Part of a small language model's weights.
Size: 11 layers, width 384, 6 heads of 64, MLP 1536 squared ReLU, vocabulary 16384, 32M parameters.
MLP neurons of a small language model. Each row is named by its layer, matrix (up: input weights; down: output weights) and neuron, and shows model dimensions 144-239. Each number is 128 + 24 x the weight over its row's rms, rounded and kept within 0 to 255. Numbers have three digits each.
A block is one neuron, or neurons of one layer that tend to fire together. Before each block is what it responds to, as a language model described it from the Wikipedia text at the highest values.

Mid-word subword fragments. Short consonant-led pieces inside longer words, often at a compound or morpheme boundary, e.g. Roos-ev-elt, snow-sh-oes, Wheel-b-ase, lik-ew-ise.
L8.up697:098131122171131128150137108092104088134156088118117139115119157108119098107152113152163101148062113109106119153090121181156119128144102106113135123128143155138168138081171169140144075113104122152141143103117140123088099131120102111133116128093112135109143129154138129149104110091176106107
L8.down697:133137170162123128118166129157136128137162144118113141110118191145160111161151145133137162124116119091143127122143120121117138091120091139144097135187135138148128117119117170116115049141095194106088118136093149112136133110132133118101111156126072182107106151133119177095132072141122088106
L8.up1031:155153133096119128110090136154161123159134118174136102138174139114142125147142195152052098117090140135146136133089151080109118179162110134115119108122164140164114139136115171127129068140114112128136154145113116130050150097112127175180117137137112147120150152189136174130114119163117137143
L8.down1031:075143146095136150099139146092103114103137134136163156142104139127102103124085106119152102122107084099136118151118111170146125115121156109180154116085138103142075136156135088153128146127107124148129153117137126163153111138123114150114155131119137121175168108128086115143105129135105088103
L8.up1215:145107122113177125125089108181108112157124093132133110122114147101150108136104155154094098169070105090084113154112147124152147129161058152122131136116142118114086138156126180100161089143168139138102100159170098123119095127137132173126086143174110172119123133158139157130134115088132146101
L8.down1215:089095129144098085125140115177099134122133122169142142110142116126138141134181126122167129131154133082130119130130154194123148138170121100131147113074161120108095152143164139111092128123135134139068105079172151131119123103114133103117128156138104154130117174107099128162095132135196194111
L8.up1349:125083106123106171133104128105140115141094099159112110135144130090130169104136156123126102166105138108088095124108160147183116139119123136122137147126194125121129103165124185154166114124116144139130172095131132135131123118146149116151153114124131174128118073158070130069107108157121083107
L8.down1349:121125167105175140130155141126170088135146138114158090125141108123136103118159106139110100074141145072082120121066125130122118126127102114107095150161095158165115176082134142125112128155083133116168119113151097074125120112134149139133129168146130138123111151140099143113135125132166103156

Sentence-opening adverbial phrases. Tokens inside sentence-opening time or circumstance phrases, often the word just before a number, as in "On the morning of 2", "after a 21-year", "On December 22, 2018".
L4.up674:126137130107151141106120134065117128115172099148150136105099135178145109129086121098126138118147081111137081113118143106091081094137092110094126141175158124099100121125110189116159120162125122151087153139118131117119107130086127155147154144096129164116172137176138148102110130143110092157
L4.down674:117151112125146114143125130136115140131088139121121165148150144109089091134125129130096113089121142126138101114101148110120137118108137122133125176130111170110106164124114094128146117091125099127112124104115117085102132121156126158060072124116106118139136168133094119101113117112104177110

Word and year completions. Second pieces that complete a year or proper name begun by the previous token, e.g. 1'928', 2'018', Ruther'ford', Coca-C'ola'.
L4.up59:081132086110111132121108115160130131135137132147134130095189104137127150153151116162135106162116153152163166092146086132115111158066140126146120108098145121136142109124122103123121109131127132119154092134066092132156086127088110141122133132127123140165177154116157105133127162102160090079
L4.down59:126167084161157145167131117103109116104164138091108121135078123128127107114155148128154106115138110132112101142094153144123155135182090122129106125125125127102113154097140128151133133117107125161139151131162152120141142131124194134127113144122106109114116097114146190113117123139139114115

Reception phrases, b- pieces. Two groups: tokens just before review verdicts in film or album reception sections (mixed to, out of five, received a), and word-initial "b" pieces (binding, bronchi, binomial).
L8.up880:152129107115161097166145092122155119119153153155102092147110117158100146129135091155105138147168145125169124148140108118138086114143145114178113120157125170161089177147145173123133115093136138092118158101116122124100125125106107105148082132096094121119138190114115151160119114141103164145
L8.down880:106150080122146121144109115128180133162160174110145208129131141129099143099123150133131138213125140189131143146108141088046109146153114126115126164127119092138133104122138186145117150116124117115145117133127138128139146159134113135103140156152146147166100144100141124183148138127104093157
L8.up992:148121118144152140125147099098155076135158126139128157158133125153126143155124152150141135142157170133149136173141146104085110136157141136118138140106127149100136125149132175148176124168137188139095116135132114105149158159107111105136123185163126127125142114123104144115131140114105178109
L8.down992:150139146154157134144103117067139111138111153096166152146124205139095147160151105156112161117113094115162121137151165117127141100120133106119151137129091158116126138139160155096121132099124142146122162151110101153104120098142146099066165175150118165126129101120096184121148120133121109132
L8.up1273:132149130121115139131118150140147071148131156142144121131109125111103130157124114139117130152138167150141147117102082119111113096169119111169116121132152150125119150135138159176125130115150164153120164091121116122133153124142177081130106161091161134110119133167105146157122104164115156099
L8.down1273:142089068143145114134126115146093103142134141142074120144161132092133127124148116145136121113118092178135133122132089098157137175181131105137158137142128137162131159128121169131112142154115103084136136144115146125121106106115132146154154122193123128122094149113133144156111160112099105111
L8.up1423:110083128151127124108142110118137104131166124144109092138129144117133151113145158147100112135188136122168166144135101112097159113132115120173128176168111149104110104104168132136137108124149160135126144091119138113107102116093138149063176122141141134164120121096142136152132133146130135172
L8.down1423:117146086165108146120126118116157166114092115119152160133108147148123122135154161156149098110090121077106108131109113139091111097095167131139131149108130103112118123144176170130122122142140170115113113166140138103158087115125091146118121163141107148143138186094136123124129143100116120146

Word stem after a prefix. Word-piece tokens that begin a word's stem right after a prefix such as un-, dis-, re- or over-, as in un|leashing, un|stable, re|hearing.
L3.up153:114107164162112153113165142085140124084115126128113128145155143187127121067062148164167143179146177122086120139161143134109133143138124103071158136138148128127147130138131134135118170121140115133131137102164098101132101139143113151093107177171136167144174133165166123123141137135162143090
L3.down153:110171114143159134145123123123101122151170103152138150117134089166109115132136122114116123072111122109114130100117129084136136117145172127180104135109118091092113145115140178124116111158089132131147127183164157114097103152107138138113137127118162184109150096109164136109087148142165147124
L3.up418:122146125163110130078163138114109148108114125111124099116112159120100159135126114129125135144107084148123135126105133143131118117144143100130157149156134133119127084142150132100143123145136121132110148158107133149106071066145096118186115146138089114131122143157130098159135137117139091092
L3.down418:114153108152138086159108105114117114139133172098095151129135125120119188100170154106141157163190137103077100150140148117127155145164116142142140119112144149169121134129121109160151117140147106115126119141121129129114163152118121181106152111117098151130094139158148138088149113097149169118
L3.up1216:112144164122094163118160126092116125134155153172119132116155126130147126109103096126165144140140111119095143124122115130136152083142123116131105146168160138124197155121152094135168094145101121130145176161151153119132093128119124144191102150093123145153112142176141142157158140101157139134
L3.down1216:118131117137109117136096165147122123097096114118121095114114101104119165153170123144099132114122109129115127126102107125101132126111127130071137111079140149099063097135150139093120170083118136148106152057093109134085148121135078123080151158167123143136174150155168153116093079125111139090
L3.up1285:089127093158146162104147164103118127111150167141117136118147124118110141127124114122148108137111118094126138132143165118132144151119126139150113145086147111124112132102127152153123116160114109136113108123146112156114069139118121145109157106138130140152158175169132117130116129084153148152
L3.down1285:115151129096099136162118137135154164164125126155147155124133105155140105145124141138129099160141136159162133132108076136098144110110116082119157126133092138141100154134109124122110149147128111138116141132063106136126155151133096146084080117137152122118111105078154142159078080161165089099

Word-final suffixes in noun phrases. Final word-piece suffixes that complete a word inside a noun phrase after "the/an", such as correspond-ing, affili-ates, Confeder-ate, reb-els.
L3.up145:086110120116126119139132129127144148137140129170175108133135164133104130129146129130088103097120133108139146131110134131143161146144147152126115105139124135091123127094159130169127130146163113139155137146064128186141161178082119159154163100136148120169156148124161108153135133164157117125
L3.down145:136154141118129112082142092112093125108160121071209180109150100110118148138136120099135105167122078133147130106104174094108077107154137138139157144136141148181159100144111097070091123122126120114123118109181114116129116109159155120106105114118137107073114107110128171132118140103102128090
L3.up321:108093125089130120167115134134077177114106145162134118136141135133125080110110126116127117130146131123148134100118120118110113126109112151144096093143101150096154115100132098133110147145126151100138124133142122126120107107107131171124163153116126147133166168136137154093149174106175109104
L3.down321:133108126135121114094187104097135067107143095082140128102140132136146168163076142185100138126050093098107114134170107116139100120160152146104145109128157140157142133139137110134150151136090109109129097150105122109168130140157165100149102114156151115113117077148097110150148131104152126181
L3.up551:122106135159127155142132105140140138140137132112129063089147121161146143100154139132137124142084124138166143094160100114141161105137119112132112129094146149122137130114099126114095060111106106116142095118118135125120114111167109126110150161163122160163127163122163072104171131149115128107
L3.down551:131159088132104138196108038104128148090181118149119177135166093119140105129162146141178113126141136111124120115086115121145091125143093121149156157117129170146103171154114109123121121073128172103127177117173109134130090147133156127134069112103123125140139093071134154116133146137137096175
L3.up1356:105107093094110111136148104155126094134137123158095123131154165141108170117128106162145149141178140084166124129126128141130117135112098116123141125128135100110121160127139166144141149113141133115146140140099134103121138146085134143109154137172136115146142179135146127173142174102149105159
L3.down1356:175125157143171126109133158116133157096113131095118133117139072099180095135129153101094143150102114142103131134172120101114076135148167131139120161141113127100130105127146103116112117128124142154134100171130105177162148116135098111115130095138126153120131102125101151089122126165124121143

Word-completing suffix pieces. Suffix tokens that finish a word split across tokens, such as -ed, -ing, -ate, -al, in expository prose: concern-ed, system-atic, passion-ate.
L3.up332:099143141130187090136123151080119113104137163131168135129141106143151155148148109111122111178144110113104172157139105133140126107102120141126119131145074143126155094109120127147120133113107134113121127154124174149125132123145160134150115119168139096140153136093093149118133142174174107133
L3.down332:135137103164095101105139104150125169169129141120181167136130140128177095116142177184115149096106123119152118075078126120093132137141118132144138145137152159145122170156118168144135105139146088128125128155135143088137100190136123174125156076125148104086095104122145102121125142121153124115
L3.up490:116086137092161126127108069107099132095173117122150143176148117132126129139137122090137168157139104167150164135143168136115102124083076113099143147130127097103115128114128121099120103117120141147153198150154156129124139159136131141150082111160123133146163110100073136164139135115083158134
L3.down490:115191088163127154133106140144131132103074175167130101114124119152106152083126121125138097119109109106124099127152122088144145120144090139128120129119128109116137164107123153146144149085168113112149092110118131136143118121104131124106149149114131128188167131124156107127120085162099114139
L3.up830:095100158102143131077149109095112158138172119167153164146123161144122126124174143122107114110118121139142155123157145117164141134103133131114076162125136135100121123123131106086131144096141156127104122129143162146119138114094096105107147129095116123099129198119111112147092111170135140120
L3.down830:145137133159177145142148130164130147146090167147138089138106106120097114112096133136133129116110124127105108138145097144127131136115120141124173122127099096131154117116118123126125095150090108112139139120086163142161145174134151134121065120142129089110104132119184135146120145100132118111
L3.up1359:140101116110139111062123132126138122118146169102116170157116109132078152159122117140116115106096170154110136085116075096083094108108099099116090149115128103151135153131134116105075103075107088135108087170128156103179131119116140166106152081135167102145120137104112168135103092169133121125
L3.down1359:143079159172139134136136144139111141132125076105130098144151127150150111163110067154152133138153140143178131162128143145128131162114143122134125118148092136120159081161124090112182168126136161102089152084115125121118144109187114147144140136121140118112129123145131088106116126120138143122

Passive past participles. Past participles in passive or reduced-relative clauses, often after is/was/can be and before by, e.g. made, published, coached, achieved.
L8.up298:138168119148126172146135117122151123082098151135103103101134151115168117101144117107109111126142147130146136072133116149130186094119091115097108096090103133148150126146136138105117125123160128173145156125170106098148147087142125116098122121136103116127131136059121107083096117098131111146
L8.down298:106095118134157126090094132137151166123083125149184150110131190136095077177117062145117111124102111145126119092130098117087106108161118112201098134147102146114134153117094083111115133125121130133135152163090104129108147127128077093123130125133116128095127110181117132122142131116090158123
L8.up316:145140111153129140071101117120115131140126107115124124150115135158122076112127103124095111164073119115151104125141108124156123135142101129150101138105134089121095125154098146135127121127136132103129119087107076182093190074153118083082166089127139099162150138159161154091106141156134152168
L8.down316:116123121131134097145144129125109097123089121116120117133116124094115151120139147143162153146137114155122156149149136152099100163138167107170141112101119087093147139106138100117099117145133129122129091112123135129127106117168141096137090136117126130154113139135071173165153097142175084137
L8.up1009:152116108116142151124123107107153124160117113110100125159094107130114149115113184133156147129121130124121134097097080139115150145112110145147092114145097104156137092105096088112145111136162134141112139089147091136128113154136135124139159086140115110177158159099181098100073116115130117109
L8.down1009:123103121171133146136153107151119128134093131179136120142116129131138135162118117124128110168117101119119145145140106163119127144157198130187122150133109087139111121142099104101138089110083121143082127121088095129108143114145109057112127135136122090129134155126115087156125110113127112160
L8.up1503:130125143135134147123120130163076139115135108121106135136123050129128109139118113106109126149132181039108111108132087117154120102135110132136103125129132130142152067141109153126117106109178146138115088118135075155109151115114115133113127082136121153169140146081149106086079147134111090134
L8.down1503:148167121176138129067123141151166125112132132139105165147107133110088137118139119155123134099162089159110100127127120171111159104140092114137096095171146120126115135127138175178104113134122115138116107140124121116140143118102149107142180128191125053151123133100133068086137101134128121132

Counts and quantity numbers. Small integers giving counts or amounts, mostly totals in sports statistics tables (apps, goals, points), also quantity words like many, several, six in prose.
L4.up702:138151139114108135118114092119109108127095145100088122134085087175126146121164133142122151142145153081141177142111156104128139145116078101132168136157135150120148129100102141152115129109159133176116142116141137115143126152077156128118149112160113132138137139130128128144141081132096137135
L4.down702:119094125108130131126139141169147142121127120164121118159158105110146160112126122086141112114115111189128060097145147125081127117137145101166124124132115130136151145115164113120098162097084125115111124108110121130130170150132133159106146121112160096101118131132160110112157164072117184165

Preposition after head word. Prepositions, mostly on, sometimes to, about or of, right after the noun or verb they attach to, as in Conference on, worked on, joined on stage, entered studios to record.
L3.up128:125113121124112137103197147126078155159161111136116138145153141143145150105144154156135120084111136140124091118120136154139147134119127095130158131138103136172103111144130160134188071112123127100105142138144142111138093105151154133100106121116143145084136136135152120118140113147125106132
L3.down128:133132135154131129127127123133154169081161128110153118158074136161116116136143132074118129124144094131102173134103109126117113129137106127128128093117134143112121136133142144133116162152141133129111092115159114114139094149093081080104139131103134112107123090109151146104123157125123132148
L3.up390:100125102130138181110079157075137161149146128132105130117132104148130108146083095143116157129099122083119103069155130159126139150116095105136075085134101126125147119141144139154112125125144065141154134162125111149151144160104146096115140127127131153149145146132128138160101109134146136178
L3.down390:125121136130103149148129138132153139069099152094130100129120118143143107116101128130099116138144113143093114119126140141165143078116127138114116195151151160126146114082125097104148153168136143118140140098107133158130121086166138160158141117107140149138110110120123114139135151127114131157
L3.up997:093109097073107153151137119138115114154135143125174139149118114102141119165132100138117103132136157124091132109151137147127121132120141064147108088125131107127142144121173136106139129165152060134117095133148138120123112113119164186171155141105139106127160114126117098144124077105147127137
L3.down997:141134167146126126127146124140112123138121164121075132110139118135123137106119124143088135098126116109095130173099150151118123160106099161143107120156103096156143086119133077124089131093119155097106143101077115101114086128141113125124084103136164143121111096117111106160143119166119130091
L3.up1249:095133111118139153139168112156151115116135150153130181134140174136104158134133125130110144111117136145120138095142101132091140126152112144142119159117179142093123139079126153119113098071116156137119128108156171103106163132177179162125159131136158125131108153118112139179123156100101139130
L3.down1249:102165103097135116116118139168100082143143124139118141091150128128133139126142132116107148152120128112085058107094131139123101125167116142107149122110115103135170133131134125136124118148116166182136106148131119126121142140101116118115076100121154145118129133099162130135142116150107113082

Superlative ranking words. Superlative or ranking words inside comparisons of popularity or success, mainly most (second most watched), also highest, best and top; weaker on scattered word fragments.
L4.up1315:116101117164103105115169161143125119151138121127117097149100111153100162126165152102103169096140136096138103115118150120093100114124122148126119121104147159122125094175106145145127094117174120092077104125072107086144130117102121111152121140141121120121125142107113188163132109167106137127
L4.down1315:105134100171093136151147155156172173113131137154125176121123107067122115172146145153121144083132112133144111159106122113139111118159125140136143120109129130134124132175117191130128103101132146099121108130136123141137133120158160128143148118144124147107145168138149110134144161153125115146

Adjective completion after articles. Adjectives in noun phrases after a, an, or the, firing on the word's last piece or on a whole-word adjective, such as remark-able, biz-arre, vast, important.
L4.up54:105165123093114103128153103138084120123081126143162126107126101109114093129152121128180111123080151130120133089148103088152078109072121124151118135126125135139157153110119132150120099124114132129117101168139121120135118157098158151081171121145126108122150140120169110173133111138105117122
L4.down54:145091106166131177129114128165123139134175117110109164142129125179119147116110180156127110139128112122107126118103184143111159203159126133127151141133119116098109153107098124148106106110117124123151134143114205119145144100143138138143084126108148142106090079152128173105127190139126136105

Passive voice participles. Past participles right after a form of "be" in passive constructions, such as is believed, was built, could be obtained; also a few stray table cells.
L3.up503:122081157131174101102116126088120145141136105153120146136123083101150164116121186130151120108127150091117138095125107135126103121126105160112104113095164159137120119121140094156145103145124130127169136124125102157145145143136130113119148079116131130132117142108145104086105139118153129093
L3.down503:111098128126126133123129115171126116111142140118141141107145203156114120153139127115095107169155141150143122147143142101145112124111132140180161124153095135141167158119125084105106131126115128148126093140090146117115147135140162113132122131144130104103147104115123086112106137180161111130
L3.up861:117085172125155150116144103112124125144131109112151084127142099094145123068092145124135144115130130112140123174097137158183145138125113121080142105125113133137063088143099101109109097083194110096148112114089120123122104120098124114129150143134124139129109084113161113087081113170141108113
L3.down861:104162127153149089166092161165118154080130136150156141141105164151145133142131114145124089159137093088128103150149157104135131115096160156117122119149109144110170146107156133151134174146148140168111078053119089146136155145120112088184170138117119100122118122109129139145121134139127108138
L3.up1106:131078145142170123125142095138132112138103168117123108097083122114104159148147115143136133147098169159122135130113112104103112098123175122117120121109122109138116128138144131147122150111103129126144142144115118148154101128125106133131144123169135133158195129141139109096112155097148133056
L3.down1106:130187165134067154126113158122124146135169117108119155116128125161135120116131098136147116143137109119128153123126134150153135104085146148113144146106140120097074103147123116078069087154165165138109131130087127090102163123158149138134140122111126116109106109139137158149164122175137113133
L3.up1300:129086169149120150110125121075174109141168114129098117132075105152113127188139172156158147104101104129137121120135140126128132143125130131132102175127146101165117111108125101141108127124165145133093140154088136139101139141129152143143105088161149124107148103111162143115095150138100134095
L3.down1300:127096143146129089208161135114117108145135131111109116152166138092143123100131108138149090121135121142120128163124135117102168153113149151126107091122112091135099163101143154113142108126130126123106134137140094111097142113130072117152118136087104109170171104134109099116123125125120134094

Numeric quantity digits. Digit tokens that start or continue a number giving a measured quantity, mostly in prose or tables, e.g. ~33 tons, 52% decline, over 400 works.
L8.up311:103161161141103095108094119130145125125082155129098089164113105129143129099127159128146146136101108139128125115142079095147106141099118093133117185148152150107108099142140130113112098119124091118128101129071093126124144147122131136125131112160088158147161122111158096089077131116098143108
L8.down311:130156130135128142151146103171086125107115152163131115148133121088116155115132128111124101106127137156075125137143130115122147153104148127135129113123107170094130169170119205057155134119169109137125156129158118128115093107117129081177149124101137094134163106124134132169140157091122121122
L8.up972:137090102115121070134127143147118109111157093130182097181104149115117124110111124130165115107111141110144160098182154119131113101145136104142122141160098152146167090160158139171087140159125146123097173126072171130120136130087115093140119120102178132134152174160161193158148113095137148108
L8.down972:108148118124165088119095149133122149144170164181176100108134083160124124121104134115100141120118156103142138152136078160121107061106157103152147133120128153138131131135133152153157167122149093153125115125097123099141178114157118092152149137138065125185156107122124124096144110101118118111
L8.up1233:147117115103147146144092129131134094112190085183158124182129121172148104146095097087127106103191103137096149131164130093147112161152110129140161159150143136115091133143104130112126094132102126164126143135139139110110155078064098115117147127107125142103100138116122133163100121152102146095
L8.down1233:106157165100111111127145130128120145126121138097130135126117115139138102121099142118144123123116082074116137112151122133109132153185137152143093157135105145121082170120126128109095100119110129105136125088100115130084168119117117173129090101164127117104121141097149157169124105202112147129
L8.up1400:133081139150107158143169098125119127114138113103123177198135137140117117096120107126116137139159139109128102133128153123166108120155120096132166194152109124156127108115127142165106148145112162143123120117134114103151086057108117132137124147141100154120156135186185113110121160145074153119
L8.down1400:124143160091113141095158153143128115091138112144097135133132155123112124120119134142130160160158120138104118129186061139107110122149116146153141119114148135062117105083119121090190144115139148115131156126109088124145121150143105137122096119099136082129123094091173119123134099092124169150

Adverb and verb endings. Suffix pieces completing adverbs and verbs mid-sentence, mostly after a split stem: read-ily, real-ized, flo-ated, strugg-led; also particles like out, only, fully.
L4.up438:148119084148185123093128132146144136127126146105117141094114101172145117137097114108122106121073132100149137135118107129149102097140087100095128140110121090131130144105135113117115134157161085088105097133120170136125138129152143109160119092145112151159089129159158128126047101156104120119
L4.down438:142128190098107104127122127109113162112138110136133094148111185112159114117118123120137157155180136142129152160143132115063138082127154125176083131168113135137136147145135126129160120143099100132079128139104123129155155095110062110098140146158173095114126134134111090158193133118194131164

Narrative event onsets. Opening token of a new event in historical or military narrative: sentence-initial On before a date, or first pieces of action verbs such as ret(reated), re(designated), se(ized).
L8.up185:077120175106169123143136105120098081170139130128115132154155116175124146131124142102114131142125129105125118117158121127117101117125138129080117182114159109126087142106147150160141118135132117132112177175119130120178105096110157158118138134127130119176149112112156123133119122121158119139
L8.down185:154083097153164112107169157139094145170106088187117103148118118136118132140176092146121136115118106116191134184108181118112153148108115134134132119135140148131130174116114127152092098104176125125135108127119166129090100128135182147111160121135080098153174134113126139162150141147120107145
L8.up279:113137152107188129136088140149105114157129123109108143149144148132097163104148114115125147135120145073106162122125104150102104110128106116082148107138142113169104156101089130158119128128142049155104152147102121105115147134169098135121130132120152122102097143144177130123114100134142098088
L8.down279:103072109135117119130112172162149165096118117128135125109180171135130147137122122082132115128090116127134125144161094159163116112114102154105119155108148125163121134120100113173112146152147152126115109117141158138114132111101166124130152157123085163132111184105149102103141109138163150099
L8.up594:131090118094125083101132090104134153131119108151135130132138105157095156121103090137163113128120136153121079118116111114146118117123118085112133114133154110151175153150147127129123170158126147143113143144128153063109129132065131137131067150128143105134117130128107145145110134109138142117
L8.down594:135111081161154163121102123117134121114110120096151127148100103162143126123184144119128132127111147144129114156114153130084133145184109090129155104140134119148143094132157153096122103108174099112128110108119118096154113090125146148113174134155104140114122129119114124156109140207089108138
L8.up847:148122125128142169122088117111100136136123142124129129139139129160133156105112123151100059139121124152132135104068115132107135112142141125108109122154149160115136110127153156131140125115129117116140157096118221120147134104102159171165150095105100155145135182129111180143175162135113118116
L8.down847:139132078148149143163133141088105157148122102103150143141149158119160143170095126177120149160141136117114133170142110127137115157142068122101098163098165095127110124140130144132157130116114129151101110134142102159107103137154092082126123148103173134137107129114150117133139131155130142172

Degree and evaluative modifiers. Adjectives or quantifiers, often the later piece of a split word, that grade the noun after them, e.g. critical praise, little variation, fierce clashes.
L8.up70:148156157135140101135102075134133136097138145120127143140133130111102135103088132142093134124136118109118137111129165100096114114147128132114141137179102116124168128101155126091073129158107108163118066127125158107153138126148107123091059136127102092116137106136122134161120103100165126095
L8.down70:112111110137095153139107142141104172129145147161123103095149119137138113143163101096121154156120136098134141087133137118077121142108109142104137147069140128105090116181121136128164152134147075110187125082166136148142126134115129133158129130098106104118153148178136113153141152142158149171
L8.up413:140144106149118140108121088128104111132148130126151139186153124142141078150109144155129147125111123134119116192117145089189174147172103102115128136161135124111109140138102186094137086141099087146131109134124139081140118121135142087111103111177102149095141123134121108134100075157144131176
L8.down413:162128135103136104073108129130134132115118108146127087096101100158117200156156178116162157138096094112139132116110140193139102134124150132178129073106126156139147098145139112128140157133126133121154098126130088144092139125134131131153194144159176107143121125161089147116153148106140096136
L8.up592:115138133111178129156145109112112118126161107127125119117093137123124100103130164121123096140143117136119087108106153091131125105123127130133133156160121167122112118155127117102134069151124143138086100104175115124120164135096128111154084140153089091095126136124156124156077089150101153139
L8.down592:135118132119152098097134151095113146142103165113130161139148129108155095125126117091140173118108167132121077141096115141131139126128143152110119197093172142101103106124110145118101130194144101088108149165139122146149127093172123150087101085114110122132129130111132122159110116101120092127
L8.up888:157124085127159107129186099116093111144102150126114144151139082120148103137128172127096089103115118125125126115162163139147123134138087123113100161155159141142173134127160145126102095162123130146142162160144133128120085143131141166137131127146074115144122146120170136120132116143112137117
L8.down888:157136090118146146120152134144113137121134107144113196111115121132123108123089103126125146148099165141121104109106111094097162130158144114120160147110118139142106144163104115119148125126101125081111115138154201098153114114139158121105098114141138127135121133089154174138120156136145107128

Mid-word fragment tokens. Short subword fragments in the middle of a word split into pieces, often just after a first letter or prefix, as in post-m-ortem, Thanks-g-iving, Sc-r-utiny.
L4.up841:119108138118137126140114112110119110146152119093120149120110161083129159118109130084169125068135103118130122149094147120127155124135135164102117120141158162141127133109104134113145146178072069159150150129123149128038086143146093147111112160165101151170135117155098173171091165127134085154
L4.down841:148123097149175107123156127165143102139093171109091140129106088102105139157154170115126115173174104155105126161138108150162127117136084124093126173120123165135106168119119119142095150121145163136125085057055135110111088128177083136159114128115132131110104132099131098141104092132127137102

Number and word completions. Tokens that finish a number or measurement, such as 30%, 0.5 mi, 250 ft and .357, plus final pieces of split words (contigu-ous, Rudrap-ur, Hawth-orne).
L8.up503:071175122103123130139158104124134124150139112167110137162098130144162175151147079153144094094123123139157142146110120078187088123126126108173143116118149125149163117131168103139143089127117129166125157142111113126137152134142183170135177134138161125134115134159183151137100133135112111132
L8.down503:172176183124124161117166142097163125107097155131106124152124116099146106087149125175150137082129135125137153099120134092119117122142098131113155151162112108117085070118111109105127136125141125093142131088158151092082125137154135141127124126076132082152152142150153111104138108134134114128
L8.up1021:120124122118154123090120145146143105101151130152156086153131115109131145110118145172125100133144165140159152149112110146127180144104147117127150100117105147107139119137125098130180120151147135118134146157112066140121146117144153128106156118158139124124170154133131147131148130139114134136
L8.down1021:143092115135193092104143163138114123141134117093109120130146096110098128148156100133111148113098107099094125116146098114132077112140113071098142148119079173121148175103140170114134187080138113094144108129129171072136127151119089129125130130145071097155112201115111123140063128136150116166
L8.up1177:081150097089134146112118120149140096165111141134152114097151131118110147130139132155134091126112148148132149086132103133118106137076099115118109118092121137132153112106131140128102112147136125147167134152116143127139107168107162142117132135176125109169144166131161119173113135162173101081
L8.down1177:099136112151163144119159144110096130107170140115149156131102111130130124128131170138122137111108101139116162108132167115120142160136075122089129132128154149143120127100123111147115105110121119145152156119151181118145123102131157153119043131124110134139082082131093163122129111125144136079
L8.up1522:101143133091124109107110116124142071120130136161097117131148121131143131119140103126130107124121147142150126136133124139132093156118148110131119103108114136115112108101110139127137126159096120154175101161090093140157125103098167101096182125168144135122139167136177113145121103126121094117
L8.down1522:089126108123172153091114181175116133125146123148149146131110168115097124133094153145149112139119119139105157120129146076091116111070107076131160117135152147131159119142135159130126127091145118122150150184151107132145131131105164101141089123129099110116141108094122144153119139153129137123